From a checkpoint of a small transformer trained on Wikipedia.
Size: 9 layers, width 768, 12 heads of 64, vocabulary 9993.
Architecture: LayerNorm before each block, learned positions, no biases in attention or MLP, tied embeddings, normalized queries and keys, capped logits.
Training: a variant of Muon for these matrices, 774M tokens, 5907 steps.
MLP neurons of a small language model. Each row is named by its layer, matrix (up: input weights; down: output weights) and neuron, and shows model dimensions 480-543. Each number is 128 + 32 x the weight over its row's rms, rounded and kept within 0 to 255.
After each neuron's rows, "fires before" lists the tokens most often just after its 100 highest values on Wikipedia text that the model never trained on.

L3.up1318 [187 141  37  88 113 147 130  98  93 143  81 157  74 102 149 155  72 135 146  85 155 102 154  70  98 105  82  82 183 137 140 138 102 150 168 128 131 149  52 135 119 129 155 115 100 175  78 114 162 136  97 128 136  87 100  90 126  95 146 139 109 147 101 103]
L3.down1318 [113  77 167 198 113 174 130 148 166 163  81  53  97 199  77 133 130 136 163 176 152 119 137 109 146 167 101 132  77 176 152 109 111  80 214  45 134  84 137 129 161 116  69 164 120 121  81 116 155  97 100 138 127 163 103 122  95 131  99 116 160 104 108 154]
fires before: "\n", ":", "==\n\n", " |", "ical"

L3.up1292 [187 136 144 167  85 207 143 198 109 102 172 124 133 118 137 124 107 138 127 154 112 120 144 144  95 107 173  79  89 145 188 106 149 117 115 130 162 115  83 124 130  77 174 174  72 125 138 173 129 108  35 103 118  65 139 156 122 138 136 136 140 120 102 131]
L3.down1292 [119 164 136 126 142 122  87 137 128 108 134 138 145 111  86 109 110 164 192 114 162  71 181 105 165 159 166 109 133 126  84 143 149 201 219  89 148 135 124 138  92 138 136 148 154 130 123  95 111 136 174 155 197 130 169  78  81 143 112 147 143  91  89  78]
fires before: ",", ".", ".\n\n", " in", " ("

L3.up2724 [136 172 128  92 134 133 151  92 152 115 129 101 146 102  96 157 135 120 100  93 114 108 117 175 106 126 131  75 133 105 172 132 126 126 157 113  99 165 106 148  97  69 184 165  88 145 152 115 174  98 180 118 132 112  84 119 119  78 102 143 122 124 159 126]
L3.down2724 [135 100 107 133 135 133  55 125 134 115 170  98 125 144 165  43   8 163 156  98 115 114 102 151 127 189 112 122 161 158 101 165 143 143 129 127 124 173 177 169  32 109  94 139 128 118 170  46  96 150 111  74 131 152 114  57 122 138 172 158 139  92 136 148]
fires before: "-", "==", "===", ":", "|"

L3.up745 [122 151 118 118 103  96 128 125 144 115 140 139 134 130 158 167 143 143 148 128 131  76 146  64  80 169 152  88 115 142 124 169 178 144 124 188 149 110 145 100  98 196 156 139 128 151 136 119 204  88 129 105 113  94 144  85  80 148 111 120 115 127  81 106]
L3.down745 [ 96 165 129 113  91 115 126 126 167  43  52 118 237 138 196 210 194 167  84  76 132 110 153 158  68 163 152 131 113 161  71 138 184 145 190 162  98 126 162 131 148 109 129  87 116  82 173 115 101 167 154 158 174 149 129  97 117  94  88 140 157  94 126 103]
fires before: " ", "1", "0", "2", "9", "6"

L3.up1082 [ 84 178  92  72 168 131 170 105 131 134 156 161  56  90 185 109 180 112 146 117 155 130  93 188 133 113 111 126 105 146  92 110 134 129 139 143 180 140 129 124 115 130 135 118  63  90  54 143 169 120 127 146 122 175  70 145 104 127  86 159  68  93 192  64]
L3.down1082 [115  52 156 164 152 185 120 144 174 152  88 133 114 194 152 127 137 157  85 138 155  77 186 162 143 160 134 111 154 143  89 175 183 149  98  78  92 135 134 123 138 119 134 122  85 109  72 173 179 129 109 123 153 118 144 133 166 140 140 127 143 223 181 175]
fires before: ":", " by", " as", " in", " to", " the"

L3.up2335 [110 117 128 126 105 129 109 146 117 121 224 110 141 108 112 122 153 158 168 109 113 151 125 110 137 145 111 130 120 168 111 143 120  90 111 150 153 108  84 154 118 114 149 131 111  65  92 181 178 155 105 179  48 115 136 105 127 174 106 168 154 144 132 174]
L3.down2335 [163 154 120 119 145 140 106 133 172 121 169 159 157 150  80  88 104 119 193  63 131 148 207 114 108 134 151 125 124  94 135 119  88 130 160 131 184 150 131 182 114 123 134 111 126 156 146 190 124  74 133 116 126 109 101 165  62 136  77 133  67 162  84 140]
fires before: "===", "==", "-", "He"

L3.up2692 [164 117 148 166  20  90 110 153 124 136  81  93 141 181 143 130 145 124 102  95 142  99 116 102 106 167  60 168 148 106 150  77  74 201 123 168 107 147  72 109 118 118 186 143 130  82 145 168 132  76 134 150 156 111 148 113 157 129 165 132  79 112 138  48]
L3.down2692 [116 105 123 130  51  97  78  97 156 119 149 132 132 147 169 149  91 115 184 175 180 162  93  67  99 144 110 141 126 171 126 148 174 117 193 109  89 134 103 185 134 112 186 120 103 118 137 170 126 108 179 130 150 149 108 127 117 185 112  83 160  76  97 126]
fires before: ",", ".", "\n\n", " and", " "

L3.up1895 [125 124 147 198 125  82 113 125 113  97 116  85 174  95 108 146 135 118 130 139 163  64 152  99 142 165 148 102 115 144 163 134  89  92 123 134 171 115 104  98 103 113 114 118 166  88  85 119 136 137  91 136 187 155  51 156 185 132  83 112  78  89  76  86]
L3.down1895 [120 128 153 145 157 119 155  95  93  98  92 114 129 160 137 162 130  81 153 175 140  84  85 125  97 150 139 146 155 142  90  89 124 144 115 107 131 110 146 180 145 102 136 154 134 134 138 127 158 141 145 133  47 196  63 131  92 119  94  29 108 146 192 141]
fires before: ":", " |", "\n"

L3.up965 [163 121  94 113 127 114 141 124 114 113  99 150 176 130 181 128 155 154 136 140 153 112 140 116 136 101  82 139 151  67 197  80 151 124 152  60 195 125 111 103 137 110 124 180 145 118  98 178 123 124  50 106 185  65 117 168 148 135 140 107 149 161 118  71]
L3.down965 [173  69 148 111  99 116 141 141 132 156  87 100 114 127  99  84 142  71 123 129 120 146 116 146  92 136 127 113 163 128 110 146 110 117  94 145 128 153 100 103 153  73 168 132 173 140  94 106 108 111 102 146 173  92 139 141 154 112  76 149 175 120 154 156]
fires before: ":", " by", "\n", " |", "==\n\n", " to"

L3.up845 [135 166 109  74  63 131 129 127 143 133 154 127 113 162 161 132 134 121 177 156 119 131 111 155 102 148 114 115 120  96 139 125 134  89 118 128 187 140 115 143 188 150 115 155  97  79 194 164 166 147 104  61 119 169  98 121 151 118 141  93  92 140 106  93]
L3.down845 [ 89 146 164 144 136 135  95 112 158 183 144 131  75 143 123 174 136  86 135 147 132 144 137 133  84 128  81 107 138 160 103  96  91 153 100 127 123 133  96 137  91 126 105  95  34 120 151 127 110 161  96 156 103 131 123 138 165  89  68 106  95 164 133 116]
fires before: ":", " |"

L3.up2165 [201 102 195 141  51  99 157 132  93 147 191 112 138  36 107 131 158 145 106 116 159  66 160 110 138 140 140  93 150 120 131 129 165 120 122 126 203  99  98 157  96  85 137 175 128 156 172  98  67  98 156 143 167 122 117 162 145 129 141 115 161 126 129  86]
L3.down2165 [ 93 125  98 121 156 100 175 106 125 138 101 135 144  71 118 161 134 129 102 121 178 109  97 119 129 120 106 141 125  73 155 124 119 197 118  86 154 121 112 171 113 112 123  82 135 128 141 121 131  82 124 140  90 162 106 119 124 227 140 134 139 156 141  95]
fires before: "\n", "==\n", ":", " and", " ==\n"

L3.up47 [155 110 186 101  89 129 145 169 115 135 153 103 186 152 194 142 137 137 168 118 149 101 118 194 124 147 120 127 137 140 127 156 139 202 150  94 144  81  79 160 162 133 125 100  74 133  88  98 128 140 144 126 103 125 149 124 160  49 133 117 165 147 120 129]
L3.down47 [ 96 188 173 138 145 126 106 154 118 110 125 146 145 176 148 162 126 158 127  93 169 176 148 156 128 136 131 135 137 150 158 153  65 143  86  84 139 121 112 103  90 132 119 120 132 190  76 116 141 115 142 162  43 153 152 173 168 126 125 121 122 124 162 138]
fires before: "-", "==\n", "|", "Review", " ==\n", "==\n\n"

L3.up1389 [ 68 115 183 113 176 136 115 118 121 124 168 136  91  77 169 120 109 128 149  81  46 182 111  92 146 148 171 140 138 150 120  84 115 135  90 125 138  89 161 141 165 131 126 111 121  98 153 127 188 129 116 176 101 133 109 203 157 131 131 102  98  76 193 125]
L3.down1389 [141 179  57 133 145 103 116 144 159 132 146 126 153 101 120 134 141 175 180  83 106 131 194 191 108 116  84 140 115 114 174 150 145 117  93  98 103  63 152 172 112 210 115 146 127 112 140 141 145 114 161 120 111 142 160 141 162 185  92 157 160 156 107 104]
fires before: " of", " |", " to"

L3.up325 [133 148 114 118  57 127 169  99 118  92 135 105 122  92 108  66 117 126 129 161 156  83 189 126  73 180 142  94 110 155 149 170  98 102 133 175 139 142 147 151 144 151 114 108 108 113 112 129 113  87 102 112 121 127  73  94 146 121  71 105  77  55 174  59]
L3.down325 [149 118 146 139  76 173 131 141  69 142 155 138 108  86 172 143 172  99 124 139 109 114 104 134 118 146  81 141 123 118  98 118  97 153 113 143 123  96 171 138 157 100 131 144  75 149 140 142 144 124  77 127 113 186  81 111 115  63 176 149 115 117 141 117]
fires before: ":", "):", " "

L3.up2824 [104 178 183  85 149 104 130 130 135 129 111 164  93 119 155 167  96  88 135  96 128 129 126 102 146 103 156 172 121  87 128 157 147 205 152  94 149 131 167 138 125 126 114 126 150 148 137 111 153  90 105 194 130 116 161 153 175 166 107  99  95 148 112  69]
L3.down2824 [135  28 127 142 136 145 118  93  96 113 125 162  94 114 135 132 116 159 140  91 122  95 158 199  74 150 157 140 118 150 124 161 115 148 160 116  92  80 164 173 166 127 169  70  98 155 164 157 147  98 127 136 179 120 123 182  67 141 177  73 112 128 123 131]
fires before: "===", "=", "==", ":"

L3.up931 [146 149 114  94 116 126 124 142 149 148 153 130 139  95 164 143 119 118  74  62 104 160 172  51  96 134  76  79 104 159 134 136 109 123 128 122  86 139 104  85 105  95 144 125 111  77 110 121 138 143 122 113 123 141 140 132 155 155  84 167 165 172 132 130]
L3.down931 [125 141 126 152 125 170  90 133 123  98 131 139  69 116 158  67  70 101 112  69 115  74 174  85 141 135 121 169  81 132 113 144 190  57 166 147  67 134  99 208 119  74 180 106 113 164 189 137 140  76  97 131 172 117 128  89 109 139 187 114 118  95 108  98]
fires before: "-", " |", " \"", " United"

L3.up1510 [ 75 140  93 104  76 149 118 146  90 144  79  80  37 117  92 155 141 138 121 138 119 171 137 117 181 174 124 150 146  87 111  97 149 107 150 130 150 155 149  66 135 120  77 185 105 179 116 140  90 135  88 142  80  85 132 166  79 137  93 122 144 138 117 146]
L3.down1510 [137  85 155 100  21 165  86  99 144 138 134 117 125 113 180  92 137 104 167  98 134  53  50  90 156 137 177  80 150 183 189 134  99 111 162  93 154 116 118 118 139 133 107 101 143 123 130 136 148  83 121 199 115  68 164 155  99 168 108  98  79  81 158 221]
fires before: " |", " |\n", "rang", "|---|---|---|---|---|\n", "l"

L3.up797 [142  76  81 117 152 133 158 109 153 154 113 185 123 122 122 137  91 175 117 159 154 164 141 142 119 128 113 140  80 111 134 198 125  67 111 120 111 160 107 169 180 153 106 120 121 139 190 137 113  70 104 197  94 129 182  77 120 144 109 148 163 129 112 110]
L3.down797 [114 188 192  98  92 114 136 139 138  96 104  69 122 147 130  91 140  87 182 131 113  82 156 173 114 123  74 136 133 124 134  99 112 146 171 120  96 127 168 168 106 121 136 169 170  95  24 179 163  93 153 131 116 100  55 148 136  93  79  98 118  87 165 121]
fires before: " |\n", " |", "1", "0", ")"

L3.up2870 [ 72 143 171 148 134 128 127 120 160 200  83 162  99 124 128 144 146  42 123 165 135 118 121 108 127  92  62 149 154  93 136  89 116  78 170 103 161 172 116 149 106 107 148 150  78  93 142 139  71 175 114 181 167 121 140 147 138 101 170 125 143  62 110  97]
L3.down2870 [143 123 164 187 108 124 185 106  86 125 110 130 163  93 117 154 107 134  77  83 114  85 136 119  89 114  99 184  79 117 123 123  97 145 117 109 123 113 129 150 129 117 143 111 122 152 139 160 183 129  93 154 149 104 125 121  98 137 111 143  69 153 141 108]
fires before: " |", "\n", " |\n", ":", "==\n"

L3.up579 [113 171 127 116 107 195 105 131 178 138 119 118  72  85 140 147 124 160 131 107 155 175 102  96 134 126 138 117 233 140 146 154 114 184 140 148 126 116 120 146 112 187  75 127 138 122 162 120 101 146 151 179 108  84 158 192 197 125 154  88 220 112 158 165]
L3.down579 [142 119 177 108 150 158 169 146 131 101 155 140  64 157 123 150 151 189 119 113 201 163 150 157 123 105 103  93  92 102 136  92 117 144 121  88 150  83 115 100  89 153 100 144 101 149 183 122  51 156  77 118 114  70 125  96  95 148 112 119 126 128 130 118]
fires before: "-", " to"

L3.up1797 [138 175  83  84 126 164 144 157 130 147 134  71  82 119  93 163 116  99 131 129 111 127 172 112 135  50 136  93  94 124 122 147 142 145 144 122 146 148 187  98 115 161 116 176 136 112  99 168 193 173  90 132 148  82  54 127  98 134  98 146 155 143  90 103]
L3.down1797 [126 145 176 129 122  96 161 119 145 178 132 138  61 164 153 150  93 137 192  66 187  87 146 141 126  81  96 124  89  79 129 151 212 152 137 144 103 116 107 132 137 123 110 169  80 139 134 116 139  69 120 127 150 106 129 124 121 128  64 116 150 102 148 134]
fires before: " |", ":", " in", " as", " on", "ed"